config = dict(
    num_hidden_layers=8,
    head_dim=128,
    vocab_size=32000,
    norm_place='pre',
    norm_eps=1e-06,
    qk_norm=False,
    bias='none',
    init_std_up=0.0148,
    warmup_steps=200,
    batch_tokens=131072,
)
MLP neurons of a small language model. Each row is named by its layer, matrix (up: input weights; down: output weights) and neuron, and shows model dimensions 512-703. Each number is 128 + 32 x the weight over its row's rms, rounded and kept within 0 to 255. Numbers have three digits each.
After each neuron's rows, "fires before" lists the tokens most often just after its 100 highest values on Wikipedia text that the model never trained on; "fires on" lists the tokens most often at its 100 highest values on Wikipedia text that the model never trained on. A number after a token or word is its count.

L5.up1655:141130066150147091118158180146086140136159080067088095119121122132132114171075132113135131151093154150149086138131095073120112144113188103103120041058012130187146089119110079146163138130127070120120141162093152110125159143136092103100176137150105132104164174116186143151093112099118075159195099122161099096143086175102136149147113063175168153074158133200154119039133106149141138132145101130172151187144159146111134120139125119092134058177129137126106105159115122135122101116114152131096125147146124086113156131131139109121107082150135129130094157163121078120118146123152141159
L5.down1655:145153135142088138130163189128113096094161149111128104148114106102113227118103176086083113157159105091108103171150133156171169132123159110159137100039094125187112064132104111115163128159099116119146109132195116097165131158151169137083107169092163090101152224160139119093200126183082099097086113179179136089113089109151137113128131133127134083151111173143135050146133121214116117173137140145129150176129053185090139172152100127159131138152165119097157119136120096128084116156108167085121165148121137130136141168134138156090152097097139153167089133083110158131165110111123110080
fires before: " |" 27, " W" 16, "/" 9, " L" 7, ":" 5
fires on: " |" 36, " m" 6, ")" 4, " 21" 4, " 0" 4

L5.up768:132080078165147142159129108128086085174110144140091119194118131144102093046172120100163132156167156167132125109131149108156064084149181123123161130159106121099130164107131103083131186115138117092090096140176088150161155115107113171177059128087082109134110087130103151099075149093142166077108104127113096124054130128116090073121130166115165128135121108165117154177109102135110126197108163121114099163125182112103206102087119127078159114115158139174138104153141156109179127171153158114084075117154092176194113130191110157148131075127140127188081087146150094184128126147168121115
L5.down768:163149092148125122103166062102128135123134129120091119128069132108086131154130106131163168125131127074126110095109145167104101126092190081118180128101139144129173133126087116088111188123088108103103097164068158187153112079065119092137135127111140087153076104125084105135146075048102096129077162129088143085112163094079106089119061169114167111183145091096114099173088169126114152144114157132063183142089154071108087127070186138126133100129190125192127172128153154126156148116101177120157122108114182097102092089096116096143084159159086088186111107175139122159130067143138092141
fires before: "\n" 56, " The" 16
fires on: "\n" 47, "." 36, " |" 8

L5.up829:041141140147104063146161120106070134125056128129133138131130113120104126158096128128121132108166158095108100145103123114129136121151125151136203102133130190141158122122113104123110151134140154130133082227156108159127137133117130067125136161064119114167067135210118104101129118098128148136184188090181123079105100091131101178145113069124175133155160144162174129112135151152130214129066200115132180101128149119153145112125142121139165121071139114094080098129085138098232086118088160120155117135113123141136132203140133102166187141153184140140128070160078105084127099097102030098
L5.down829:100140113140104160079138078088128151128167122117117090146158114192169126133107114135128064193146203141131079129155126130094144170173118108103148058072061147127208164108152145163124118115085121110133075135122122119165168124165079099108174083073132089151097155134142090131199097152156107113177110161137107103101103083124108108179148126127023133085141096147154140160131133100154101127162147097196132123145154124118115161158132117130123089153130101098160159120082140159176109098121131144094162161153145146057117150102091031117107124143108168147083140118065111155155179081047105136
fires before: "|" 68, " 4" 4, " 3" 4, " \"" 4
fires on: "\n" 69, " |" 13, ":" 7, "," 4

L5.up2618:133091141100157130122153107132209137159108122065110122165154128089146114161142163113161152123096120104145116095108176189154128159124137094138158120131122097130136143075134081187160116096130074148118118193107099116104085140140133195118123115096111187128182149216139159177078133095141153140091101075094168095171194130090166143120131174069136067116086159169126144148141143101172155138094160162105122128136122126107103143161143135129097112135114120145176096067107124156198170142141141134128130104085115177199094130135136069167130112079091149116128061133154076119092089076120116096
L5.down2618:135154108133025113152182105120098167137130181114184162116099106109118129146131107086134119159158147204038157196173030161120124095177084093118121130139130124085166121150082147131132120153107137145138155087175110087131103157067146166120138108077112120145096156149169178095177130123165096156128182166055121057141145153179115134155173139213109110028156111183102125091119147099166071150129101116092082174115135130132137078087161117122152133185126097175160128122119102133161116142070131089136124152120124122169145166181113105074130100089127104136110093166114110115119111160063135151
fires before: " |" 55, " goal" 4
fires on: " 1" 55, " per" 6, " 3" 6, " one" 5, " each" 4, " third" 4

L5.up3394:120124156105089111111192194157069123120164182081123178126094097137110198154121138134064156155172085104139173110157169098123100141163132100098091088104135107166154082139179145192113129185085125166122099143068152130173122119168134164133133144197158113052126110108115108119146110099133163122147143124099119074107163113120106164128165143147050123154104115190115108100125123159109121103111115176134109139082188172117165101108129086151097136134098150150175196111167107212150122146073184115106109148151117180067155134101160162151110112095193115115166144096094119091159112110086161158
L5.down3394:072103153128165115136194101152153116115187102119144130106138097149115115018136139129104123105111126088137135145061077092086120123113105118072068101132069110103107136123121147167159112154159097145156165095146135129124087084100167145100092133155116116140169135085127136119147142078088147109195134129117090105197099111082149131132195128159159127174126152052123057147095150162086110151084121051170166127109118087130105130091100110116080152088109109139121087154160145101134073158157097168181106088121109131171092128141159067163118106108157131123103106112128176123092140079161122089
fires before: "-" 69, " " 9, "    " 8, "\n" 4
fires on: "\n" 79

L5.up761:080132073116098066131132167122099172177115068142088164166126056128160124094144125113111143182152084096105168176140103113119177161106107124114104065120121101100099135082161124107120142146183153147114192176164142141118147113144115094157115129196072135127132126155129156135090066121154188079155136169162123114095172113122116110124151122165088094134173127195050198139122144106149157135154129091122132176143141131171130114088135114119094107191115106112081120074114132127161103148090096092161193059164146198151140132097126137163118116169136141110126141113100140161132162123081088122
L5.down761:171171174135138139179174154104103106044177153138095189129162085161149127141129121105127172115128128174099168083166141156143076104144112147118111137149127180107089156136057154123118170128111176145112112077155118074115104125170094150135168175166148135160145167083092104198120147102125066141131100095094132099148129127132161117154095095097167137193112108052114086159149103080050125106094077130151127071108074148122159160097164116128160104155182097160088152172166111095137118139115175139139137125146108110146158135122104097119132121145120107116125101082159095090153139211103136176
fires before: "|" 64, ")," 5, ")" 4, "2)" 4
fires on: "\n" 66

L5.up2078:153134127135137094192107145101159133123076118086159183152065125081114102096137150095096180145157151100106038173191186161121172189091093145154122121130084114155115109130102141124120148178084123141088114125134128063124081136192098168189140117069082174110131098129116104168153113132111111161100116068167128166089088205127117148170115113125111179135140137122124115096111090110116118096090101162082182160190123172102129108150122125118064098021130111160132108146107138128143133138138117147088112093120148166094113098136176122174125165120117148120130129111124123151123096131018091155
L5.down2078:174154102116127055120159154091138108109173174055129140122125154052073135066170084040110099106130072178107107134101108151123133151114084150143131103093145167101104134070135097200146111149094097090114133115080122117080145115130134156119109183142143125085138146187091141136118170134138167134108110127147175056148144140185145164099115179154129112168142135140130129078200119142171163123126136118108139113120088123164115201141112136068131169094109140132167124093113087077129124091145142129133129117145142118101078094154132067109120103150127144130144118138168097151162134093160133142
fires before: "s" 65, "-" 9, "|" 5
fires on: "'" 63, "\n" 12, " co" 4

L5.up1738:133093133132192099113073137117125090189103130149097183132114099104099084126072097105147130045172152104182175124126075179122152103159138174126197141118124107139138175129139096109161142169115219087107178112147119163173173152137130116135173176097151087190136138157107069114127106141090135133122151083127140093130118126137121125132161126147134181074104101111108088098142175121152083078111092139202134161080096086124144160084107130096153114088124111163170140128115161174115114109139157105125151108178134123104172165012145184161125164152141111095103109098107109120122120149054112123
L5.down1738:059113089101149152104126094071099134109142142163180128215125133146074152125110106154093166060092170118099093117194111117138087091134098103155133089160103154123173198132070130147137151230093147111183110110066151115101127129130099106189115136127033151135089124107108152156105051132173123168101094137087110151106120166158162125130164123106189106123096092141115130128092152096078149109122175124099124171074127139157145098075131154124150105211172080148114097110081147071091154105078123086063122146179129114095118102091126144114139063138096133114154150145094105182161147137182069130
fires before: "s" 100
fires on: "'" 94

L5.up587:144047115117065169089144128092078095157144139052150096166117095117177127092184132170127149101089105095106174170141127062106062099141090127177144148090101090089103126139117089104174141102095126148122110090120099041127134112140151171159108168183160100089158123108108098132177075068154121114068105110100160134101159164146175181158077068102152119139119167118086139149107107055130114112088178134083148082168164088152144101112162159096115138078131175121131092125105098199092076112176157159084131135122136101130142117132160135171133119105115119113119137112075143113169161147160122146
L5.down587:138154142123157114101162104132121094141110182140094107142156112092114125106155100151093092111089125064143144099169159087147148117142172115129109124137169123078139083090105191083126119122094161145155119120082171107105096083134142168099166145161141130121120088158143127091097143077176128139147162163140148147129163153145173130161053083090139154151149170094140122102106175105131100130140181177045137154126076116167141130144160116162156082085165134158120059148127143142063073161144150141140076218072162090142085140128139078140121065098138126106133181091102143189137094226157056113
fires before: "\n" 48, "." 11, " |" 5, " world" 4
fires on: " |" 34, " the" 18, "\n" 12, "===" 4

L5.up3646:141176175142087088186067117161206213146173129130112131127113079146183132105156137155122082150135148096058094129107174101162098151145174117132169147202152138157078128184148122128136168108136120102144111116146052104139144130157086111133110095125155122110117108125153132101152117115113128174084151110141086071100120129140160123130105145161144125150158135161146110095081138150147086152107165142154077144097165087130111134115147113165151177192068128142080150204186120137158119131128160159119110087168153155083096122104177179115171137141131115113064184065141169097148153101101113150
L5.down3646:125181097128144122079116110143165138089124133109122200152134052058081155130135144115158119141153076149127052167134162142065111088122113069153116081091108102092132193143106065123144188199118171102156115073129144113044138160159109102102157114144092138150118093083109126139107145128165126172126132128074142134150129116144115159087130076098049162131112149095086109093091194103173092186083133085148083139105095192125149150136124141109146171108103142082099127129154150115083178164138148098141132093106107051106079201126124209133083106126083145110132154109191126182152108096161095143
fires before: "|" 54, " |" 16
fires on: "\n" 57, " |" 8

L5.up2953:098144114165159085167116103162082146113147143136104070124120137129112108123133170168178178146209075167147114070085150183165162082135135121166144110155126115101110199109104123165149120100083157102115129127094174116162148123147070116194115113080141095146153139127089121145123079134115129101169096123121130116190112144132129085143169107108123138156123166160155113147125201125157158125096144118149125165130129167180119137131109117109157199128167172141124140138095162150099165152142166089110156176147140117122174087089059161107152111140154064148148146131128174113120096168148155103
L5.down2953:136144088093159153129125098145090157093096090131182075138142094134127133080116098156138110098135109127108154166169122113130135135112093127101146121038160158151114139189060140166121161166164176120181062083122115106143103122137122106093104101141129140185109123109146106157102084092165129162080084077161113197091134129131140122093103050146108128135159074100176084153141139139097142120105064128089128196090167110112108162077135103141112153137144124114106078114098161109102120109174063118070136131110155089115149148103146161135095106142177126131161102144159104172072088170162085131
fires before: "s" 98
fires on: "'" 98

L5.up3907:134148130136107151138170159169120149125073152138151169119138147115103138075107177180091147115118125111175113153102144165067164157126153128113157202093116081160119118159106127066096126095096161160138125144160148076137098099113108141167055122122146117086126211137123105160087122100128162123092142097219135116128086139121100118151118141112077137170125121174117175087123129140124124137130142122095165149124115126169161078122090118113120112113120053104182156110144102081108149168147069104116135103142118127158127123131170141105094109155144128124089106114071114085136146149107210109
L5.down3907:195115138178161121130179136117106147105102091159099135131174156129130091065129121113155158127146184154148105200124111120112077116107142126122102116090117177114136195113158138123079142115151100146072146127159130158161144123134153114091121143156113090084150119119150107126138086075187133084154098116171166090102097175150172104099134106134140160126113069131110146123117099112082127176157114114172097127073085127137128112164057093119189158131090076131137153136101136125088121114107148079087123105134090178102101176126102168134145115128141139104139150078163111127144095087110148078
fires before: "\n" 60, "-" 14, " " 4
fires on: "\n" 26, " |" 20, " =" 12, "===" 6, ";" 4, "==" 4

L5.up1033:131142098116149110149110119173075105159111123173123107162028113153161107117121150118118132146113164062176159143124171087161181099189126168140137104086130092142162126066101185100148140134105150119109116130192163082117109113132116061158180132144176160172072155117104081110128076157126144143131083119112115159103092090146103146116077125169110081115113105135126142135143154109189120139160083194151164139186115114102148067137061117108165156040152109083066107143111070101183082151098147163114118054147116079160124107053092167149088127147115155113089112137162153101125156158103137094
L5.down1033:071170117117146163136106158154133165166138065136129144185111143063079130091105066114155158150136148180153227108118065165132136199117099120131129094159199116194140221149132119090071117119166173151090110062078145108132174107159157096194117113166096117152180097083157178130126130089177163129213118125095117086163142112133185133113066121121091128129091107137097111104131153092107108122154133188167123162167197099172134170094153068161146155149132151110113145144087164137136156110080108115120154065176114157114139081153139116138129129128135097101146127113159153090186132114161170122
fires before: "s" 99
fires on: "'" 92

L5.up2946:154120102128153094190208085132153102123121115170189162106140082084139125121134173190095100130196157107160176154059110178142051068095140095095109133109161109105097117127143128107170154108157147136121118109130119103171115129101153191141140209096048097155177113106103121175150122089147125103120126170204071139090156127110072084103134149121156129091092175099168107162146162056106153118132153127169153127098188191113112126075149115145089166083120127172144101154188137141148136139174148116071128127151105090120086131124129144130115130135091100145142113128121073168110144123179105126
L5.down2946:071109155128128150112127073125137145151127064178115107135110181126119104102071115125110143138128132158133140154121112133077079116140088099102109140148113098092168198070144086160169118092108154112130139137113164145125138111078082108172056127154129096168103101115115154087139070209171135080154106105088120144096149155148127108151187076165135096165152161070132143049098161067162197136103137110105117170162137098186116145139098182074141144069134128186125126135093118105145177124097138191053060110150090113113134142156111100118112165163123202157096159121182130195143043132125151125
fires before: "\n" 37, "-" 17, " |" 15
fires on: "\n" 37, " |" 27, " " 12, " the" 4

L5.up3795:088057140109089059047129137119106093139086174150153145108148133107132195113064114127107120082146154149134112138106109126129137161115162129125127162104078141120090092056190115175149130135122094114152157158118104168125148107083100164092148099128120224115091165119142114088177161131175109174142167148149131072147059142094123121108125124120158196143160088132159134129104089164076161098184128147125130119110105142119108149122142103114145151101148132084124130187073148099158140152124127145123205094190171122099093135024079104128069118129038142107107113148144164138100131165116149156
L5.down3795:131141116066157154120112126112083169131123110153118171151127101149121121080120140106143160115128148093073170127101122132116094100115061120120130163050127115112120189168115119144200097086150156145120128101229122112133110138064135081160157074131189170076099163169095084115095150111128116161093097135157167138171093115075109115099099098047196067152148084119119138084102100156145132145116187165133149100160112082102101177109050088064129118090074167165101132111154155101173190135106115128132118161124172135078109145122117180103069159186159081172109134145149183134104068087110096070
fires before: " 4" 23, " 5" 8, " 3" 8, " 3." 7, " console" 5
fires on: " |" 33, "|" 13, "\n" 5, "selling" 4

L5.up1737:128116121117139126119134174183129127149122060127130129112117130065141089135121117160150119087089118109102147192107103114112078109105173120154151196116142099071145129159147099172096108147100140050107142173152111105127104115143094174107110118117134153117172121096106121158133138138113105097132112190140121141161199123137088093060056088150164087180138135147145152094153119095122119114172137145103103158184142097173165156109105077105089114125137078116132113165149095134112107126136110089091078096166087133075065137102098188146146128112104170191121175102138117128141105124177122173
L5.down1737:045094096175116095082130121142150111140131094179122098193070199147137105147130126154065082117062088111153103149037115105128100096135125105138160107173188119131162170175122131210101163119086150151107111089104114140128070078144155164184117118157089158152097154136184124119140055103151144107105125059102121173097081166110115068148100138130133135197138071116111063098118159182133120098095125145149023139091164099122060095108123188123115134120094128203124098095070082116129155131087130191160158128147114212115089084118096096139101145109121164072061127142125170192117103086159171133
fires before: " " 100
fires on: " |" 94, "|" 4

L5.up716:166130144154128095135136190105156130152110088080143080117170157071122093080102158174168148127105143184159114170140147154111097075084156119133173133127144111101129160180208113147129190108120138116103181125110139098117117108146087108101139118164086190170082111098177092131062153068101094128122069102129136139082095089181150155121200148146117116166140118147086119143188106132086090167113154120179170157124134057255132163133101129109062112099075106119159142126172154151132181135127164103111124075160095177136146155106111041154111114112083134136159122099123105118114180160134147147
L5.down716:106087183097142113111079102137113106108170099221131177156076091111138085155146173085099142129128166110141073102074150113117103063147120170127125131091134186100118117141174125159145149108137101057118156112124089200131094099039206156147095142192121116111116133075106115112127125142069087162111090137118141143078129167135174145146095175180136147124110145167162088134136134125112158093156077092120136151106115116110161068163111093161162157099137174105179121093107196106156107162083119083130105096181099135099088123114141155114042132085114134150163143116090149110091182168174133133
fires before: "-" 55, "\n" 7, " is" 4
fires on: "\n" 62, " he" 5, " that" 4, " also" 4

L5.up3849:137115041124135160131109129210144127094104157132147171201128169214071135144104136108133145084075154130136138144126070098109104146146099133149189053128147130119146222137116154069087211137113143165144180057054124137114125107135113153149126176108097094119156146119103079107132157137103142109145085085150136123127117092107153146164147150142145134070160126140117148130178107103083110131146141153098126162145134127175104118120156147130110133098122100169147128163091170134090127151162140093175098131160068128167152098117165106117083151076130099109120141117087100158089165152043110099
L5.down3849:107221110127150163088086091178098128096081140103112100110103137029127122127090135123136098178131135116153091152085145115119110044111143175056123137161178194137090189180060121173138099167144152138131087150103134146164087136113111090159174162058099110097130133037121164195144087149136111123166068128087158096167135114166132076090166125130124130117185096133120178133138096166110106148086097150069084122085101163167111134086115085105146156161092184157154116165095133122050132112113089113091103154119135104150117128055093132118121131144175105093109164145109027170117152150078123159
fires before: "s" 98
fires on: "'" 98

L5.up2393:151083112174141138127072176205172092159097098105148103093112115179147164089142126114120141057132130092179090111121133108066083163125104145083130154146102135097122114134124159057175164105086110160064084079162060155163110122177137163099148142155130125151046134104119159112107108119114165120108153158130128162110131172041146112123145137132180153082110067159122184165116138185149097084165117117077220116108080104159090140137129143130170143124141144105145091154127122094050104106088121116084112158131089089107090137153144077182120095161124144170089201105218106106157139147105133109
L5.down2393:195155124127171143141083156135162137140079122103169112178090084058169085124081119073173150112169131195171153156116136103159106128186128122095074121153076096129143173117139053138149103094117081150171191149134102146124149155103083106142121110102102110063171136099137124127125135098162082083023071109120143139116103142089176128156127134085084152093103080116145139171093189049177153127116185130158131143171162172088134097123184145151126132135134143166189087123150154118160125125123111129121159119172104165064163142104142090175068117106096104138100146118169176175161114167111189132
fires before: " 5" 18, " 7" 15, " 6" 15, " 4" 14, " 3" 12
fires on: " |" 50, "|" 38

L5.up718:145160155133143156108134148128132150146169121125151141169181137223055114126133105100173131165132073104112133127185199089165058135151153106127133089166142145123180106137165169135086156138105176153121145137138123130159178125114088117170090126119203109106078156129118119118112151144120123118168072107116084115119211139105157120134095112205108090127138120164164091067127132194141201173089150068147104142071111103089156131053114122107144115098146079126148097146123117133165113147142146128102156148147114144133078144084167141126130134134086178154081158125114129083138108099174123136
L5.down718:160080149146119121067101112084153128128116033133104143125125185144167082083148104093141131165179112128153102075142107143135133120093168166158120103161067184176223124148122119159054108152090095118118090080122124080092161109136163109124144131137133118101113089127134172110150096132148114165150108154104137135129194114087135205112112097052107113116142125145116120082093129098149162077118112092109127097094124162155120130093117102125129089125126113080121164134114138117104137177104133143125088146151097146183102061104097065193153157159092169123107149170131143122155126159116096122
fires before: "|" 53, "\n" 4
fires on: "\n" 65, " \"" 8, " Mc" 6, "-" 5

L5.up1179:136178120148107156070099159163116154141179017160107087165155117184108162121145143160099092103103091143108126126131148141141066092123120158157079156123147119062152107076167142131101148108132147089106154139121153115134161123132103166145111131097151144143180129133104120130148102118192117117192145121123061103174113096101103112099054154221136171206185156180084112117166106082173130135122086133105159131133132120066134115141092140206103127125176160188100149133111174148162165081149136192111135144103124139202146112130080118130103100138143102159133158090150126074118107118136095077
L5.down1179:101118106163114128160144086091155123180107098124123153129104145101126179064156145137155117087127103101156056152152146104129095127101083156142109203148127107098138119104159093142155179044141097109072128109133131090071061120078183098137121183156179109111140039115131113151076175158165103166147138090111038082186071132154125141112170126133154116134100209138075102097125059099141093192150127093155146125187132131152080100088181118092083093098113139144039128109171077114140144087139118152153116115156119123123109160168148078127097099112116140145133113100114141186110088088125083124
fires before: "\n" 34, " |" 28
fires on: " |" 40, "." 8, " none" 7, " affirmed" 6, " round" 6

L5.up579:115108136117108162127186161121147111161136128102153064149168094112119158133104152135105117189129128128043140106086102136067140042110096132110084194132151067141156115141153125174101143148226123154120160172120135098183104133165083048187091135161090156133097126136120139134089143138093132138169104130132109112111136118141100071106179128121143063156165142118127126170136127068189160091144152167141093108137113111056134144102132078155141138184101100097156182090120140122153069178093177126131140166142132103174102179103157167121122140123112088107114155180176131140104118100117110069
L5.down579:146087113118164184116170120155118180099064138120070095067137081101105094120151113109125080070132136075144134126110131105104154122184182101103133144084154114157136201084103128149124128120212097125084107130116097134114095112083084137163123113157124083121118075135194122111192102150115123168177150148132151108120116118049098046105182127199146195172136098106087119103096114099084187137092114076117139146112162161108127125150109090090110092136149126125118129138068079119092094167050123174118112129201120133116102121072194092114143151156145126135081142122133108094062126155158116079
fires before: "-" 56, "\n" 16, " " 7, " of" 4
fires on: "\n" 85, " House" 4

L5.up171:160114093159177081168142140117106129068112106068183127131133130175117106093114115202119167133160138089132137121152126159105114146138123144076106147117140135160073096118107103083152147167170198158156146141159163096189174152138132151143129176121130163141145165154120128107097066082115156107081118162212099130125151135098109134139098097168118159149100099134124159154116164081136100161100152165153190072152138092175173117146171190097158153176169109096090092126127083118143151136161137154076141123122172094162184154190154109172087115140125097156064088158112102161162080162102133160
L5.down171:109151072116163122171129137121132088127123141128122140109132111130136066094080110163205152099110066176157171138157120126181074137132151126143183160166142133162138088055083120085118149077148144207168105057129109078203125156136084070183135131217085112104133098114124125086168086108155060135170097158141103074123154122115149128160099063116079132100088124144138120078118149078097127192130128060085181106089122067110165113104126161054109158129145108151145088194110145124090155193144149160147152132167125099114136133155112114121132073196122139175113169137153092139130089089103092156
fires before: "\n" 99
fires on: "===" 34, " |" 30, "==" 13, "---|---|---|---|" 8, " ===" 6

L5.up3653:088124073163139091061174082211158133131110114128097188175133149065133126148202141111151034168136105130113129176122210100108184138131105129164109084132110144148137167134139101147149132120142080115184163147112177167116140134117150093167068140078112106093120188123090181112122112147176136115067110139118131105181137136085075098178157119137131082127121079159085159135117125126099140114126115114103188148110125125071182110119112127137135147151099187123104098190135170116169057074152148176128135127132166102117180146150166114128130065098149108116130138174140098178140132200124164110
L5.down3653:162185175199116105144102128129136110161140115084087144102125145161159152144163115139154144132067137122115121132081145066096094142088138078124184170143093105117139147175165157138130137191145114152124090129062116135094141148099138168119087088130123133097178156121091101123088159103166104035132146139102132124103139146112085167104106098096132086121082176155154131139124082073146128170156153163109154118156147188104125110129126116107175103141116126136151069119134158173096134137127142161182069109124118092115109119163110095113159162143100153069120125140095155055094148106154062089
fires before: "|" 96
fires on: "\n" 99

L5.up2163:150106091093144121132137129121130120133159122131160144137093113159106165111128113128131135145100128126153069165148199124114127117052129131046102163118161110096129140152135138137088163165078071127139114064131061140121159151095081130185105115111160158107150181154099134151129212084165114126151127107156170230112156127148162084139135112109173131091223114163189083137139115136138110082101109173175118114143142155168095083144109068137189131127050112092125160121102176086149180105168096200087114147119135130167126125069175175098089126109183121149153128102099140105163169123121108135
L5.down2163:099125111139109173107169122109132114117097099117074099091146104176082080122164078124136135121125119156057098129132108086114153097141153114181167138159121154160149121084100157117129096050093080169166188105122139138116102099102160104093083122157061102134116149123103123171078120151154105120126130139126079091165137143147124198084105111175103131143131124121103078096102142136108148139063127107151130178112142145114178133149069105097070086112141094117186189160184093138071138080076078037139082104184121083152116133107160111127138121079120125150146155097172127142160156167126157115
fires before: "-" 70, "\n" 8
fires on: "\n" 77

L5.up110:218188160148075137172196108115177104159175115136205154116118125098111121161151078150127139153095130121088118166128123101131099143129071152188146109100118091091107099096128140123116124149124130127161109160218122126187167178145107151113201140147109133142134115079120131090122155159164123104148109094098102092123158127192155146119132178124137110140058187107139131098099147150069097137167150181159082080164095153124124190096152151115060074097091065120111123157136141132190109244099058104151123134127115132112070126171116187109127064149101052138111181098176109185081127162176119061
L5.down110:102151138151168173087107077101166126079161041098118107203103161154159172125095111199185189099115138141076178148127179101107161127124125108107134172080070132142124161088138113164103118113081108150112100151129128132100171109137118108118124095142119097139058143137146151106088122118118121229094141106193126172124093159143133095180160118121255123093116131139073120145129057165114164086106149116075129075095086134161160153183149167120166136162144112084162144103154155134146139126170116119126112166152169127154153146107102096143128153109108156135164148131141138124135146162111107141
fires before: "\n" 35, " *" 12, " The" 8
fires on: "." 55, " Sophomore" 4, "man" 4

L5.up1026:161145092145168118090179074167190180176097094159186096099170151084174132188081161139146109116160125167088108129128106157081128102125125123057119082105102175129084110140115096144175186126130149127175142126185127122098110096123118152152118166136096190137164147090156171157185132125148099097163102118169148079116079122146128131108122127152145119143097155159120123171135169100137120110157207158124089091125110129118134071136163099080141119104131090197126117139110084162166150123096121157107057117137144121203154070186169093090090173151107135105156164060125088101083119155128142127
L5.down1026:166104157104116116048090161149119080146133080134099160126125013109163117189148138132108162137142105103139102141047105152098130149096107144150144102172148125081135141149143107075111200122133128135092115101126085184173104094168174157120087116153156093068070091099166042103066155075150115154161126079129129118103181148201185139125068095111136198115103095151128115174079146106139139151126073163135048123080109144173106121107072125128169134158140116156157134115112149076116152105140093157140144099169103132183115123120135140121099107134186099129103154064157112058136109134100162190
fires before: "\n" 85
fires on: " |" 73, "," 6

L5.up1504:137142062139142127139136117087198168134109094148101125074087135133117148120143158137114105137110134173132129141230114143098104129111146157120191181093133121195108084133080084102106091148125135088070119108110132116144157113157121147143127151138128088065117138239124163110148108146110095173079028135112142101167134161099058137097119205153073137178148129195115098122125122128103151139136133170129121183130166150095147107138149151179173090142132078115118159108189076134151119187134139103120040146165091127098126083095069123148116112119085163101169135113164124161138124103103135121
L5.down1504:134119137174136168159101126128161108142107102103106148134078113150089149101154116064109118119152086122139135143148083148099160102092119092097103101072173128092179132130139131127160156118133125014122108070173130135106100123118095171157099164127048135121091147154122111139206176071051146160084141170113140100141124165151155098100140118101084121133073113126097145122145141095133099190115146061138150128118135122106083150108117125043081148100148118179151134110114088099125131116164156171116129106121104139125140157081137174146149123178103100028100156128081152150138122099163103131
fires before: " " 18, "-" 17, " 0" 8, "===" 8, "\n" 7, " Total" 4
fires on: "\n" 40, "|" 18, " |" 15

L5.up3989:086112116101189094131181171206058190115136119180158142143080138130137130087121156145088104116154125120128142109160122140139068144106127138144146159068172151113129140139131084162107156131116135143181127069148109128124162133101068138156089131210145127095141150162126113098147145068134151133163106130164179121111114127166124152129178095138107094139105094155162131073112111125172134107115073177168095109171151049117177095107140144096180143157165124155126051149157151159113140139102197117147136103149118138174152147171142132058146148093155094143102141118164078139131128177130147104
L5.down3989:138142092117123141102152176091070172125152109150152092086028172135142128142120076136106113197100157103106097139134094151093111100159108103076120107172156129107177095108127161205139161150083062082156161133131047161118072138108150131148120117086190132182116126143131097161156091166109154088122116112121107097131008150098112121119136161130115106147153094151087130105172100069123082136166166132183084144120099095125125120102123131119156102158103104164155128136158132153161146145075124146080155032141150110099139164155118128160184087128132126132181107139170131194090119147208146123
fires before: "-" 77, " " 9
fires on: "\n" 38, " Al" 34, "Al" 9, " al" 8, ":" 4